MLP neurons of a small language model. Each row is named by its layer, matrix (gate and up: input weights) and neuron, and shows model dimensions 128-191. Each number is 50 + 10 x the weight over its row's rms, rounded and kept within 0 to 99. A neuron's up and down rows have the sign that makes its largest values positive.
After each neuron's rows, "fires on" lists the tokens most often at its 100 highest values on Wikipedia text that the model never trained on.

L9.gate144:54 48 43 52 47 61 54 42 61 47 55 73 63 58 47 51 68 50 61 68 36 54 46 57 44 53 50 42 47 68 63 54 54 51 37 42 45 52 48 58 44 43 24 56 41 53 47 55 42 48 45 39 43 55 54 26 70 42 42 43 38 65 57 61
L9.up144:52 49 58 49 54 52 57 49 34 51 48 48 37 41 49 54 54 41 48 52 30 47 52 49 45 35 47 50 54 34 54 49 56 45 49 60 38 46 39 44 56 60 40 61 65 65 41 13 55 50 49 59 66 53 38 49 45 46 51 55 54 64 44 55
fires on: " D"

L10.gate488:40 44 55 43 43 47 54 71 58 37 46 48 52 63 62 56 50 46 44 50 38 45 55 37 53 67 40 41 66 38 57 55 34 59 46 46 55 55 49 47 55 57 54 53 64 47 54 43 48 44 23 49 41 47 37 59 70 40 32 49 69 47 56 71
L10.up488:35 52 39 34 45 31 48 48 52 58 35 41 51 40 36 30 50 60 44 54 33 31 54 61 35 50 63 30 45 40 30 53 52 56 53 46 75 61 46 48 61 37 48 54 42 40 44 63 43 43 30 47 48 45 61 40 52 51 57 44 36 51 48 37
fires on: " G", " at", "g", "st", "e", " D"

L4.gate368:72 58 49 42 40 52 47 47 47 42 45 36 73 41 51 46 39 42 66 55 45 46 41 45 60 44 56 47 57 54 47 59 54 53 36 46 54 54 65 45 49 47 43 48 53 61 30 30 51 46 44 45 31 51 54 66 48 71 46 43 66 28 44 43
L4.up368:44 47 55 52 61 38 48 59 45 42 62 46 67 48 44 44 59 43 32 62 52 56 55 51 52 53 57 55 56 38 32 49 50 49 38 46 53 38 62 47 56 46 46 58 50 50 49 42 44 56 42 40 38 57 44 47 64 61 38 47 39 50 51 42
fires on: "ar", "al", " a", "A", "mi", " Al"

L3.gate118:43 41 61 56 44 48 51 37 49 51 61 49 60 69 46 56 43 63 47 52 58 54 56 56 17 40 47 49 45 66 71 60 60 54 49 46 68 57 46 60 73 40 65 52 52 55 54 60 53 54 51 49 44 28 46 64 51 48 62 58 44 50 65 52
L3.up118:39 59 54 29 37 51 50 41 60 42 50 52 63 63 34 52 53 43 34 59 56 61 62 40 50 53 54 50 53 41 60 33 40 64 31 37 45 51 69 51 61 59 48 35 37 44 40 48 59 43 44 42 56 45 39 53 77 39 49 41 40 56 41 55
fires on: "s", "ph", "to", "re", "e"

L9.gate462:56 42 51 66 54 61 45 62 50 44 66 34 63 60 61 61 64 54 55 49 52 47 44 51 54 43 53 55 47 47 69 54 49 58 51 53 72 38 61 46 44 67 37 35 53 50 47 57 50 47 56 51 38 43 51 51 43 60 33 30 42 61 34 45
L9.up462:61 39 47 42 57 58 59 28 49 56 42 56 63 69 50 40 53 53 52 51 52 55 38 39 59 63 48 57 38 44 78 58 54 54 39 60 40 57 64 46 44 40 55 58 48 48 60 40 32 43 33 41 50 40 51 55 36 42 47 46 50 48 41 49
fires on: "u", "mi", "o", "ar", "ai", "ji"

L10.gate340:47 52 55 43 58 47 64 48 37 46 63 44 52 57 42 45 31 35 71 52 55 59 45 35 60 53 39 86 43 37 40 51 48 40 50 50 50 41 56 50 57 60 43 60 40 29 34 56 43 41 42 49 48 46 56 51 52 33 56 49 64 65 37 40
L10.up340:49 52 65 62 36 53 73 53 26 52 48 45 60 43 58 46 57 39 53 55 67 55 46 48 58 55 62 53 56 57 44 52 66 66 44 56 49 48 53 51 62 53 56 56 52 55 47 65 42 63 42 43 33 63 58 85 46 61 53 54 63 42 56 41
fires on: "S", "o", "s", "lo", "e", "es"

L6.gate413:34 53 57 41 51 62 58 53 49 37 48 23 70 58 45 37 44 51 54 49 52 52 54 64 77 46 59 64 45 52 81 41 42 48 58 54 61 56 44 55 50 52 46 38 48 53 56 60 61 42 49 46 45 34 23 48 50 71 48 48 53 70 48 55
L6.up413:43 48 50 53 39 53 46 65 48 52 34 58 47 56 52 53 53 37 58 37 47 60 66 44 42 56 68 44 24 69 50 40 59 53 48 51 72 64 63 56 56 57 47 51 44 48 58 59 46 54 69 58 47 55 55 55 55 42 56 54 49 52 48 42
fires on: "d", "c", "g", "mo", "s", "t"

L4.gate130:52 54 54 42 50 62 54 58 50 48 44 29 53 58 49 33 43 44 65 56 58 68 63 45 45 46 65 49 51 43 62 54 48 63 44 56 37 68 40 61 66 57 46 35 55 49 44 54 46 45 55 56 37 34 45 53 62 41 59 59 54 33 52 50
L4.up130:50 59 65 49 50 39 81 52 50 62 35 49 45 45 47 42 55 57 66 48 51 40 70 32 48 34 43 46 52 44 58 29 57 50 50 37 56 54 52 42 33 71 60 40 44 35 56 44 45 51 57 37 39 40 28 41 54 51 51 56 53 65 55 50
fires on: "s", " played", "ed", " served", "d", " held"

L2.gate223:47 44 51 46 53 56 43 48 70 42 63 52 54 41 58 58 64 24 37 48 40 53 55 73 40 44 57 50 52 44 51 43 51 56 46 52 49 42 65 42 56 67 47 47 52 38 56 44 43 42 60 52 55 58 54 63 62 54 41 55 47 49 34 44
L2.up223:48 47 35 39 50 67 47 46 59 51 43 40 59 45 54 54 38 67 48 60 55 63 42 26 53 56 64 51 40 43 49 43 48 50 61 53 51 35 43 47 53 44 48 60 64 48 44 63 46 70 56 50 27 67 68 59 57 49 62 51 77 31 61 49
fires on: "age", "or", "aged", "ine", " Time"

L4.gate157:54 54 45 48 48 66 57 61 43 61 31 48 75 50 43 35 42 62 48 54 45 51 34 44 33 52 46 58 54 54 37 55 60 47 48 53 63 60 43 37 49 45 43 56 44 53 54 40 44 42 35 43 55 53 47 49 63 60 47 49 47 55 58 67
L4.up157:66 72 51 44 64 52 57 69 54 40 36 78 42 47 55 48 61 47 50 54 50 51 52 53 60 51 55 58 30 41 49 40 46 51 50 62 59 54 51 38 53 61 35 51 50 55 46 35 37 74 54 43 46 52 50 42 48 59 44 55 64 32 62 34
fires on: "-", " ", " long", "ed", " north", "e"

L2.gate14:32 33 55 47 37 60 40 42 56 45 48 50 54 75 36 70 45 37 45 43 48 50 41 37 48 36 30 60 55 42 49 47 41 47 45 44 57 33 47 60 58 51 56 51 70 53 65 52 74 42 38 50 49 44 35 51 70 41 62 28 64 60 59 61
L2.up14:44 43 54 53 46 57 63 36 59 53 49 48 39 47 60 54 38 50 56 48 47 54 56 55 38 49 43 49 53 28 57 67 37 49 44 54 47 47 32 70 49 53 40 52 61 51 61 43 51 70 38 65 53 48 51 64 44 63 43 59 49 45 43 49
fires on: " Mc", "″", "′", "_{", "^{", "ar"

L4.gate259:57 35 54 40 55 34 55 61 41 40 62 64 39 26 40 46 41 49 38 61 44 48 59 55 48 47 36 67 45 43 59 57 67 60 34 60 54 58 52 51 51 47 43 54 69 54 53 52 45 45 51 46 56 58 46 54 57 36 34 32 43 54 45 47
L4.up259:28 58 58 41 46 70 36 60 59 49 53 50 57 60 45 78 55 71 41 67 71 54 53 55 33 50 57 32 55 23 52 33 51 53 49 44 57 43 38 58 54 55 33 49 30 49 42 48 68 37 53 62 48 49 41 65 60 57 43 50 51 38 40 61
fires on: "re", "n"

L10.gate259:56 42 53 70 41 50 37 46 47 50 42 49 52 41 46 35 68 53 38 30 47 48 62 48 67 51 58 46 37 40 42 41 47 49 49 50 52 42 48 56 53 60 51 39 59 40 28 37 54 52 46 34 52 57 43 37 35 55 57 43 55 60 49 55
L10.up259:51 48 52 47 65 50 49 48 63 40 47 68 41 35 50 46 61 52 65 57 58 63 43 31 46 54 45 31 56 65 53 43 45 49 29 68 80 35 45 62 57 57 51 58 61 33 39 32 40 52 50 42 51 53 59 42 39 61 45 35 55 65 62 50
fires on: " Ba", " Ta", "ke", " Ke", "ak"

L3.gate150:60 51 33 51 31 68 59 62 58 28 65 48 37 54 59 37 49 51 42 38 35 47 48 47 38 37 55 60 53 59 55 57 50 60 51 40 50 59 51 49 59 60 51 52 45 55 47 37 46 73 42 56 44 60 38 49 53 67 51 58 52 54 56 61
L3.up150:43 63 32 50 52 56 47 58 54 46 65 37 56 67 60 40 44 50 31 32 49 49 47 36 51 45 45 59 56 40 71 73 55 57 62 43 59 47 38 49 45 54 49 38 57 60 52 54 51 54 37 53 55 46 40 25 37 74 40 52 40 56 34 45
fires on: "\n", " =", "---|---|---|---|"

L4.gate371:51 54 43 48 57 40 50 38 44 40 70 72 47 54 63 45 34 51 36 54 48 46 28 58 51 44 75 62 47 47 46 45 61 48 47 46 58 67 46 37 60 45 42 50 37 59 60 51 56 39 41 46 48 56 43 75 49 45 63 55 57 38 52 33
L4.up371:54 37 52 59 55 60 62 53 53 58 41 27 53 74 55 47 37 67 51 62 57 70 56 42 54 52 49 54 60 41 45 36 60 31 55 49 46 58 55 45 53 35 45 49 40 61 49 52 31 74 54 43 48 59 63 58 42 64 49 58 35 35 53 62
fires on: "ure", "or", "al", "ical", "age"

L9.gate27:59 57 59 71 32 56 57 47 53 38 54 40 49 57 61 39 59 51 39 59 54 48 61 46 56 52 51 55 25 37 58 70 39 47 54 59 49 32 41 48 74 41 35 42 54 26 56 61 52 45 56 63 31 54 56 54 62 44 60 57 59 53 21 54
L9.up27:49 49 58 49 52 58 57 27 51 56 48 49 49 50 36 30 47 44 32 50 45 70 46 43 37 68 51 41 51 61 38 56 49 54 55 48 39 57 47 38 57 51 52 52 43 55 50 49 56 51 63 54 50 57 49 42 43 70 59 30 63 64 40 54
fires on: " and", "000", "×", "0,000", " of", "ion"

L9.gate267:50 64 43 56 45 54 56 61 44 46 45 41 50 61 43 55 51 50 55 56 34 55 33 50 44 46 54 63 51 52 35 68 60 51 60 40 48 49 41 46 71 69 60 44 53 56 45 44 36 54 60 51 46 54 46 66 70 51 53 52 42 63 49 62
L9.up267:53 61 63 43 34 42 44 59 48 83 49 60 54 34 38 60 55 30 56 65 65 42 38 43 48 31 42 64 53 62 60 69 61 55 47 59 69 43 37 44 43 58 71 55 62 34 37 23 65 47 45 71 51 47 45 62 43 47 59 52 55 64 36 32
fires on: "s", " his", " to", " of", " from", " into"

L4.gate345:52 47 55 45 41 48 48 60 65 55 56 53 45 34 68 54 57 63 51 65 49 68 68 57 61 42 40 53 56 28 57 46 51 51 67 54 49 39 48 36 68 51 58 42 58 47 48 61 63 54 41 60 41 46 61 72 42 41 49 63 39 29 55 50
L4.up345:57 55 63 64 54 54 61 46 64 48 48 55 56 64 62 39 74 60 49 63 47 28 53 46 54 46 54 45 55 35 51 33 52 30 75 40 35 29 61 53 47 46 48 51 53 32 52 40 65 59 51 53 56 39 56 54 41 47 37 44 66 55 51 39
fires on: " |", ":", "\n", "=", " 19"

L2.gate23:36 52 64 44 67 52 49 39 58 54 50 32 55 62 46 48 46 59 64 52 29 45 72 57 46 53 48 45 41 54 52 49 63 53 42 65 61 42 50 47 41 53 47 38 60 57 45 43 45 63 30 48 50 50 45 38 70 64 70 47 56 44 39 56
L2.up23:29 46 55 45 61 61 52 42 64 50 48 38 46 51 58 62 53 41 55 58 34 41 57 48 47 37 52 65 59 41 52 52 51 50 49 60 58 64 49 50 46 59 63 46 68 62 54 57 65 49 43 38 47 61 54 42 51 63 37 48 55 57 54 51
fires on: "ation", "ack", "age", "|"

L4.gate39:51 49 48 52 36 69 44 57 54 54 48 38 44 48 48 39 38 51 38 54 37 45 50 49 42 47 42 46 44 60 59 54 66 68 37 69 31 39 32 45 47 36 42 64 42 50 43 30 54 44 57 62 52 40 55 56 46 46 54 54 55 64 52 53
L4.up39:62 57 60 63 41 71 48 46 50 56 40 51 33 49 51 50 57 47 34 55 36 46 50 48 36 64 48 53 58 39 35 55 68 61 54 50 34 34 43 60 46 47 66 51 43 66 61 39 46 46 59 52 57 71 56 38 59 46 31 54 33 67 65 63
fires on: "000", " million", " /", "0,000", " their"

L6.gate340:37 46 50 59 55 44 45 59 64 46 44 59 52 40 54 51 48 35 75 33 36 27 54 58 40 41 49 44 51 56 62 53 56 46 45 41 40 45 64 57 58 46 39 52 51 43 55 54 47 48 44 56 55 56 59 59 63 58 48 24 49 46 51 43
L6.up340:47 51 61 39 57 53 28 40 62 43 64 51 34 42 39 46 19 47 59 51 44 60 60 44 41 58 47 58 68 29 64 43 56 54 35 33 37 59 51 37 53 39 52 50 43 66 42 48 59 64 36 56 51 45 53 50 56 36 46 36 51 48 36 51
fires on: "•", "y", "ne", "ign", "ach", "D"

L6.gate134:51 61 50 46 40 46 44 61 64 58 51 50 58 45 38 63 34 50 53 38 64 48 66 48 45 54 41 65 44 53 42 41 55 56 48 61 38 36 34 55 58 46 48 44 35 54 49 46 57 39 51 58 44 60 43 40 62 61 41 47 55 56 62 43
L6.up134:59 53 51 30 55 41 42 57 51 42 37 69 60 46 58 43 31 71 36 40 38 47 41 55 41 61 35 53 55 69 52 52 56 55 45 46 37 45 39 47 63 36 57 51 72 48 46 40 50 51 44 58 58 56 50 67 52 52 46 58 56 45 63 57
fires on: "i", " |", "y", " later", " And"

L3.gate123:51 36 52 47 49 56 54 45 49 36 66 33 31 57 41 72 57 54 38 50 53 50 47 36 57 53 29 61 58 38 46 63 52 51 51 70 42 42 59 30 41 55 37 52 52 44 59 45 56 49 36 50 50 55 38 52 63 48 37 63 56 51 54 68
L3.up123:44 43 53 44 45 54 49 52 51 70 46 33 48 71 74 47 48 62 48 43 45 53 41 55 56 42 43 56 45 53 45 46 54 55 50 50 64 55 72 61 43 24 55 37 41 44 54 33 50 59 47 37 38 54 48 42 40 49 52 58 45 49 41 56
fires on: "th", "rd", " November", "s", " October", " September"

L2.gate109:59 54 39 41 48 69 53 60 27 51 47 45 41 36 39 34 39 53 55 45 78 40 54 39 47 36 43 39 40 57 47 40 42 54 55 53 77 48 45 30 31 74 66 47 55 54 39 52 60 55 55 42 33 40 52 63 64 41 63 60 63 54 45 49
L2.up109:59 45 46 53 62 56 50 56 42 58 41 49 52 49 69 68 33 74 42 34 54 45 45 28 63 53 56 53 32 52 43 41 52 69 38 64 45 57 51 48 46 34 70 39 70 50 54 55 59 72 37 50 37 58 44 65 74 44 35 43 42 46 50 52
fires on: " ", " re", " tr", ":", "t"

L3.gate505:61 57 31 48 53 63 40 37 63 53 53 56 60 56 41 57 58 57 53 52 48 60 46 51 45 37 49 65 38 41 64 60 38 45 56 39 48 43 58 48 59 67 57 56 52 39 49 55 49 51 44 50 14 46 46 61 28 53 41 66 55 53 60 52
L3.up505:46 35 47 53 55 57 57 45 62 51 48 49 54 48 52 53 53 52 52 35 50 41 54 41 64 56 60 63 38 25 57 41 59 52 62 36 60 40 53 57 40 61 29 64 53 45 56 42 59 26 67 58 46 48 47 44 44 55 44 64 52 58 47 47
fires on: "p", " (1", "ch", "po", "gra", "lu"

L4.gate282:57 48 59 28 52 63 51 41 51 47 51 51 33 47 48 57 45 49 37 50 68 35 48 70 50 63 47 42 51 58 51 48 60 36 61 60 41 52 50 66 45 44 54 38 66 57 37 52 54 53 51 38 75 53 50 67 09 34 42 22 49 44 42 49
L4.up282:52 64 47 51 53 60 50 45 50 55 32 55 55 46 76 53 61 53 52 50 42 39 47 54 44 68 68 37 49 38 49 53 46 46 50 64 69 39 44 38 39 40 39 49 47 63 48 35 57 61 40 48 71 39 52 73 51 41 38 34 45 33 38 60
fires on: " An", " an", "n"

L3.gate248:45 50 39 52 66 50 66 41 51 37 52 44 43 67 47 45 56 48 36 41 52 45 48 52 50 58 54 52 50 54 65 51 52 47 51 43 44 53 29 48 43 50 44 50 57 67 67 56 40 45 51 52 40 47 22 49 46 40 71 61 44 66 48 49
L3.up248:46 53 39 45 67 52 74 52 61 40 47 54 49 64 48 48 54 48 28 50 49 50 46 60 51 58 57 54 44 48 68 59 48 52 52 39 50 50 41 54 35 56 32 57 38 59 66 56 55 63 42 57 41 44 44 48 47 48 58 51 41 71 46 48
fires on: "\n", " ("

L2.gate370:50 61 39 37 71 64 48 45 44 55 53 38 59 36 48 45 37 66 50 53 44 53 72 58 45 57 56 37 44 65 48 66 51 40 46 59 63 47 48 55 40 46 56 50 45 42 62 50 59 48 60 45 44 58 39 45 54 62 56 50 50 34 51 51
L2.up370:59 71 41 35 55 54 41 42 47 60 69 48 53 29 40 38 70 53 55 36 41 58 52 58 56 45 66 47 29 48 46 46 65 52 50 58 64 61 56 46 59 29 68 58 42 58 66 55 45 50 45 46 46 48 36 36 42 58 45 53 54 25 50 58
fires on: "s", "amp", ":", "es"

L9.gate55:54 47 50 40 49 50 56 63 46 55 79 52 48 46 62 75 70 49 52 46 36 64 39 61 49 49 40 51 50 53 43 63 52 38 70 50 34 53 51 57 59 31 55 42 36 52 58 61 54 44 44 42 43 56 36 46 47 48 45 59 41 36 45 40
L9.up55:50 60 42 65 57 67 56 55 29 66 49 45 33 62 43 60 53 72 54 55 60 53 46 54 36 76 39 52 42 49 78 49 61 44 61 57 42 51 43 63 41 57 43 45 36 20 43 45 36 47 39 55 28 47 48 42 41 64 51 50 28 44 52 58
fires on: "\n", " |", ";"

L3.gate333:49 49 54 47 45 56 42 50 58 52 42 63 24 43 53 46 50 36 38 62 50 39 59 46 49 55 38 39 33 33 52 64 58 57 53 53 49 33 53 59 55 48 48 49 49 48 58 52 59 36 50 58 43 49 62 61 67 43 62 45 67 56 40 51
L3.up333:60 64 52 42 60 63 46 55 48 67 51 53 46 57 51 43 49 65 43 31 46 36 55 47 47 56 53 58 42 48 48 59 52 65 38 43 54 45 43 38 60 77 30 64 63 59 49 49 36 46 61 52 77 54 49 50 45 51 53 44 24 45 49 57
fires on: "p", " million", "000", "x", "sh", " century"

L9.gate101:41 55 73 49 43 41 40 31 50 40 61 63 44 51 65 58 54 61 45 24 39 39 57 60 32 45 39 49 40 64 57 48 34 53 41 45 58 52 57 38 54 38 62 51 33 40 58 34 41 42 61 64 65 46 50 44 47 64 48 46 63 64 45 49
L9.up101:37 41 54 50 40 48 51 46 48 35 30 48 65 54 55 34 78 62 44 54 62 35 52 38 45 37 54 50 48 55 41 32 49 47 18 64 59 52 56 55 62 56 44 69 47 62 57 71 46 46 54 69 39 33 47 39 65 62 46 37 40 47 49 61
fires on: "lo", "ra", "la", "re", "s", " fa"

L6.gate51:57 47 68 41 47 61 55 47 42 46 48 34 44 47 54 43 54 36 56 43 49 52 44 40 50 51 39 50 60 47 62 40 59 49 45 61 66 58 70 50 35 55 34 65 45 50 38 32 49 42 39 56 38 62 39 56 54 52 51 45 69 57 46 55
L6.up51:56 46 49 54 43 39 52 35 66 59 41 39 54 76 40 42 46 58 44 47 50 50 44 51 62 66 43 46 46 46 40 46 52 44 45 50 35 56 73 49 64 49 62 76 51 50 53 51 52 60 44 54 40 51 43 41 60 43 55 53 47 56 36 47
fires on: "N", " D", " Al", "al", "en"

L6.gate95:57 51 50 37 62 54 45 41 72 38 61 59 53 45 63 61 52 58 70 60 57 43 46 37 45 51 47 57 60 47 50 50 42 45 33 44 64 26 46 47 44 78 68 51 51 50 63 55 40 49 30 57 58 50 49 35 65 67 47 44 67 35 62 27
L6.up95:46 57 59 62 60 40 75 45 52 38 52 58 47 51 66 61 48 37 37 63 63 46 47 58 61 35 52 66 47 38 40 57 29 64 38 55 41 46 54 62 39 67 67 39 55 59 54 49 49 70 55 49 46 36 44 59 49 56 42 68 61 61 53 54
fires on: " $", "′", "°", " −", "_{"

L2.gate59:62 48 54 50 61 47 47 49 44 35 56 63 55 43 42 51 65 47 38 39 57 57 43 49 46 50 53 58 56 63 47 67 39 63 47 42 44 37 39 57 53 45 42 60 57 39 59 46 37 58 47 64 69 54 47 50 44 52 46 45 46 48 51 38
L2.up59:64 57 34 65 55 55 52 34 53 48 45 72 48 54 39 54 66 47 48 62 42 44 39 49 57 52 46 64 55 61 40 65 50 52 44 54 50 50 55 48 62 46 36 64 46 44 55 63 59 74 57 63 44 57 44 42 44 41 48 56 50 67 65 50
fires on: "y", ",", "u", "an", "i", "ana"

L3.gate343:49 56 54 59 22 79 73 68 31 40 58 48 76 45 76 30 56 57 43 38 50 41 47 40 60 63 28 56 41 47 38 37 49 34 47 46 48 51 44 52 33 50 59 40 58 50 49 51 45 46 35 45 51 47 39 55 57 55 39 49 48 41 39 65
L3.up343:41 61 71 33 42 68 69 57 46 50 53 60 51 34 59 34 49 45 47 45 38 35 59 56 57 60 50 47 64 56 36 40 38 48 68 46 52 62 60 36 53 61 37 53 65 52 48 74 39 54 46 40 65 41 44 53 57 40 32 52 39 41 45 45
fires on: "br", "mm", "e", "ed", "le", "g"

L9.gate499:61 61 46 55 54 52 49 48 61 50 47 50 51 45 36 58 48 31 70 38 47 53 43 38 48 68 61 47 49 32 48 43 34 75 64 69 46 33 48 46 52 50 65 45 51 42 91 61 53 55 51 36 45 54 46 60 37 57 26 35 64 43 49 63
L9.up499:48 42 53 54 52 60 55 41 62 52 53 37 57 35 39 35 33 38 59 45 50 40 55 43 49 39 53 32 61 37 57 49 45 62 44 67 54 27 44 61 48 51 62 51 49 49 48 51 66 61 43 33 48 60 61 47 51 46 44 37 55 55 44 67
fires on: " President", " director", " president", " Minister", "er", "or"

L4.gate311:56 53 55 51 52 56 45 25 47 65 69 49 53 33 44 46 63 44 41 59 52 52 49 39 57 63 60 44 55 61 58 62 38 59 60 55 40 63 63 47 54 52 49 52 37 60 64 63 68 59 55 74 57 38 66 52 64 28 44 65 51 64 51 49
L4.up311:53 50 48 65 68 29 53 49 54 43 61 39 39 41 36 63 66 45 66 61 57 43 49 46 59 60 56 47 55 58 52 54 62 50 51 35 52 50 57 62 37 56 46 37 45 38 43 58 70 71 46 48 52 45 61 53 65 48 68 70 65 48 51 59
fires on: "C", " Ch", " before", "che", " C"

L11.gate76:43 60 40 41 48 59 54 69 67 57 31 43 29 36 49 36 45 58 59 63 49 59 52 51 43 60 46 37 53 64 38 38 39 55 39 50 48 51 43 55 69 59 55 43 64 53 44 41 43 52 65 53 35 38 56 49 47 64 52 44 61 58 53 48
L11.up76:53 41 70 37 51 42 57 52 68 31 35 52 38 39 48 51 21 55 42 43 57 45 43 55 52 57 53 31 61 40 58 46 37 52 40 51 78 78 30 43 37 56 45 42 58 39 48 54 51 53 46 47 49 52 44 46 51 43 45 52 43 58 56 43
fires on: " at", " down", "ed", "s", " Green"

L4.gate295:45 44 45 47 53 68 72 57 47 61 58 54 52 55 52 47 42 42 52 35 45 31 32 49 58 52 54 41 36 41 44 51 55 45 46 45 51 61 50 54 51 46 53 38 54 55 57 61 56 36 35 65 50 58 23 55 55 58 48 51 28 56 49 50
L4.up295:32 53 43 62 53 52 56 62 60 64 57 45 49 51 41 22 46 36 39 44 44 40 50 63 46 55 63 54 30 50 49 46 48 45 49 48 51 59 61 50 67 45 62 40 44 58 54 44 54 36 36 64 65 49 52 53 49 48 52 57 55 43 44 30
fires on: "n", "t", "c", "gin", "fe"

L9.gate481:74 55 66 52 56 59 81 35 57 71 50 39 30 64 34 47 52 65 41 45 62 40 64 50 62 52 40 46 46 55 57 41 53 52 38 59 49 48 47 84 49 62 66 46 65 43 59 62 50 56 40 52 48 37 45 38 42 46 49 41 58 55 42 61
L9.up481:50 47 56 45 63 43 57 47 34 61 42 44 49 32 60 51 43 60 68 47 44 50 55 29 45 40 42 61 46 45 29 56 52 46 51 52 40 46 50 39 62 41 51 60 45 41 64 57 29 38 69 37 57 41 52 42 55 65 56 57 53 57 46 54
fires on: " U", " O", "O", "ğ"

L9.gate504:36 50 48 32 71 54 62 44 39 50 54 46 39 30 49 50 42 38 44 50 73 48 51 45 49 64 44 48 57 51 48 50 19 44 67 49 36 46 54 48 51 54 52 48 48 27 57 42 44 54 55 31 47 48 39 50 70 57 38 51 48 54 57 66
L9.up504:55 59 36 38 53 44 58 44 48 68 35 50 48 28 53 59 60 53 35 51 53 62 48 71 54 42 47 47 55 40 55 39 43 57 47 49 60 58 49 51 63 48 47 66 52 48 67 69 55 53 43 31 52 53 54 78 43 52 46 69 52 37 71 47
fires on: " Ch", "s", "es", "j", "š"

L10.gate459:44 59 32 58 28 50 50 45 52 58 58 59 54 49 41 80 51 48 51 43 49 52 49 55 55 69 51 46 50 48 62 67 45 56 43 36 36 38 51 54 65 55 49 61 39 41 67 53 53 43 36 45 54 34 52 57 61 72 68 41 31 52 41 59
L10.up459:48 63 67 55 47 52 40 48 37 70 51 41 32 53 55 36 50 54 56 42 58 60 42 58 47 52 60 46 71 68 43 52 47 53 60 51 43 59 52 50 55 69 47 55 48 58 52 72 66 42 57 51 54 46 54 39 51 62 65 49 57 54 73 74
fires on: " the", " with", " of", " and", "y", " who"

L3.gate28:40 39 54 61 65 61 53 60 56 42 57 41 52 74 41 59 42 53 60 43 55 45 56 43 60 39 61 49 53 48 73 56 68 64 46 40 58 65 44 67 48 70 49 45 25 47 51 54 44 51 52 53 36 43 51 57 63 59 52 57 32 58 58 47
L3.up28:45 48 45 50 59 47 58 23 60 59 51 51 71 53 52 36 49 42 60 40 53 33 65 28 59 41 48 54 46 29 48 36 45 50 47 52 69 46 56 44 37 50 55 62 55 52 53 37 35 41 53 65 43 34 42 72 82 42 57 73 36 49 57 35
fires on: "u", "ur", "ver", "der", "ar", "ci"

L2.gate354:49 53 28 42 46 36 53 46 55 47 43 39 29 48 39 49 44 43 22 41 42 32 58 41 38 68 33 55 50 27 50 66 46 46 33 72 36 52 72 41 53 47 49 38 66 56 50 68 47 59 39 38 25 30 48 54 55 51 53 61 50 53 32 53
L2.up354:56 40 60 49 33 36 51 56 40 58 59 49 53 55 57 47 60 49 33 53 43 65 58 43 71 62 59 66 50 39 46 59 39 44 47 50 57 47 55 49 38 58 44 61 40 36 50 56 42 61 53 46 43 53 50 35 62 56 39 63 32 63 58 49
fires on: "s", "b", "th", "'", "p"

L11.gate418:53 59 75 41 50 50 50 42 54 34 64 56 45 34 46 49 50 61 46 51 53 60 36 49 41 64 53 71 63 51 38 50 48 50 66 50 30 36 50 57 40 47 51 41 51 54 57 41 54 46 60 54 40 41 47 55 58 49 57 53 52 45 55 47
L11.up418:54 42 56 58 59 39 63 49 49 49 56 52 45 56 32 60 26 56 59 63 64 55 43 36 64 53 43 49 35 49 58 21 55 46 69 59 51 56 62 58 35 55 58 42 51 47 53 42 54 44 55 64 41 53 56 49 71 16 46 67 69 55 43 68
fires on: " C", ".", "C", " season"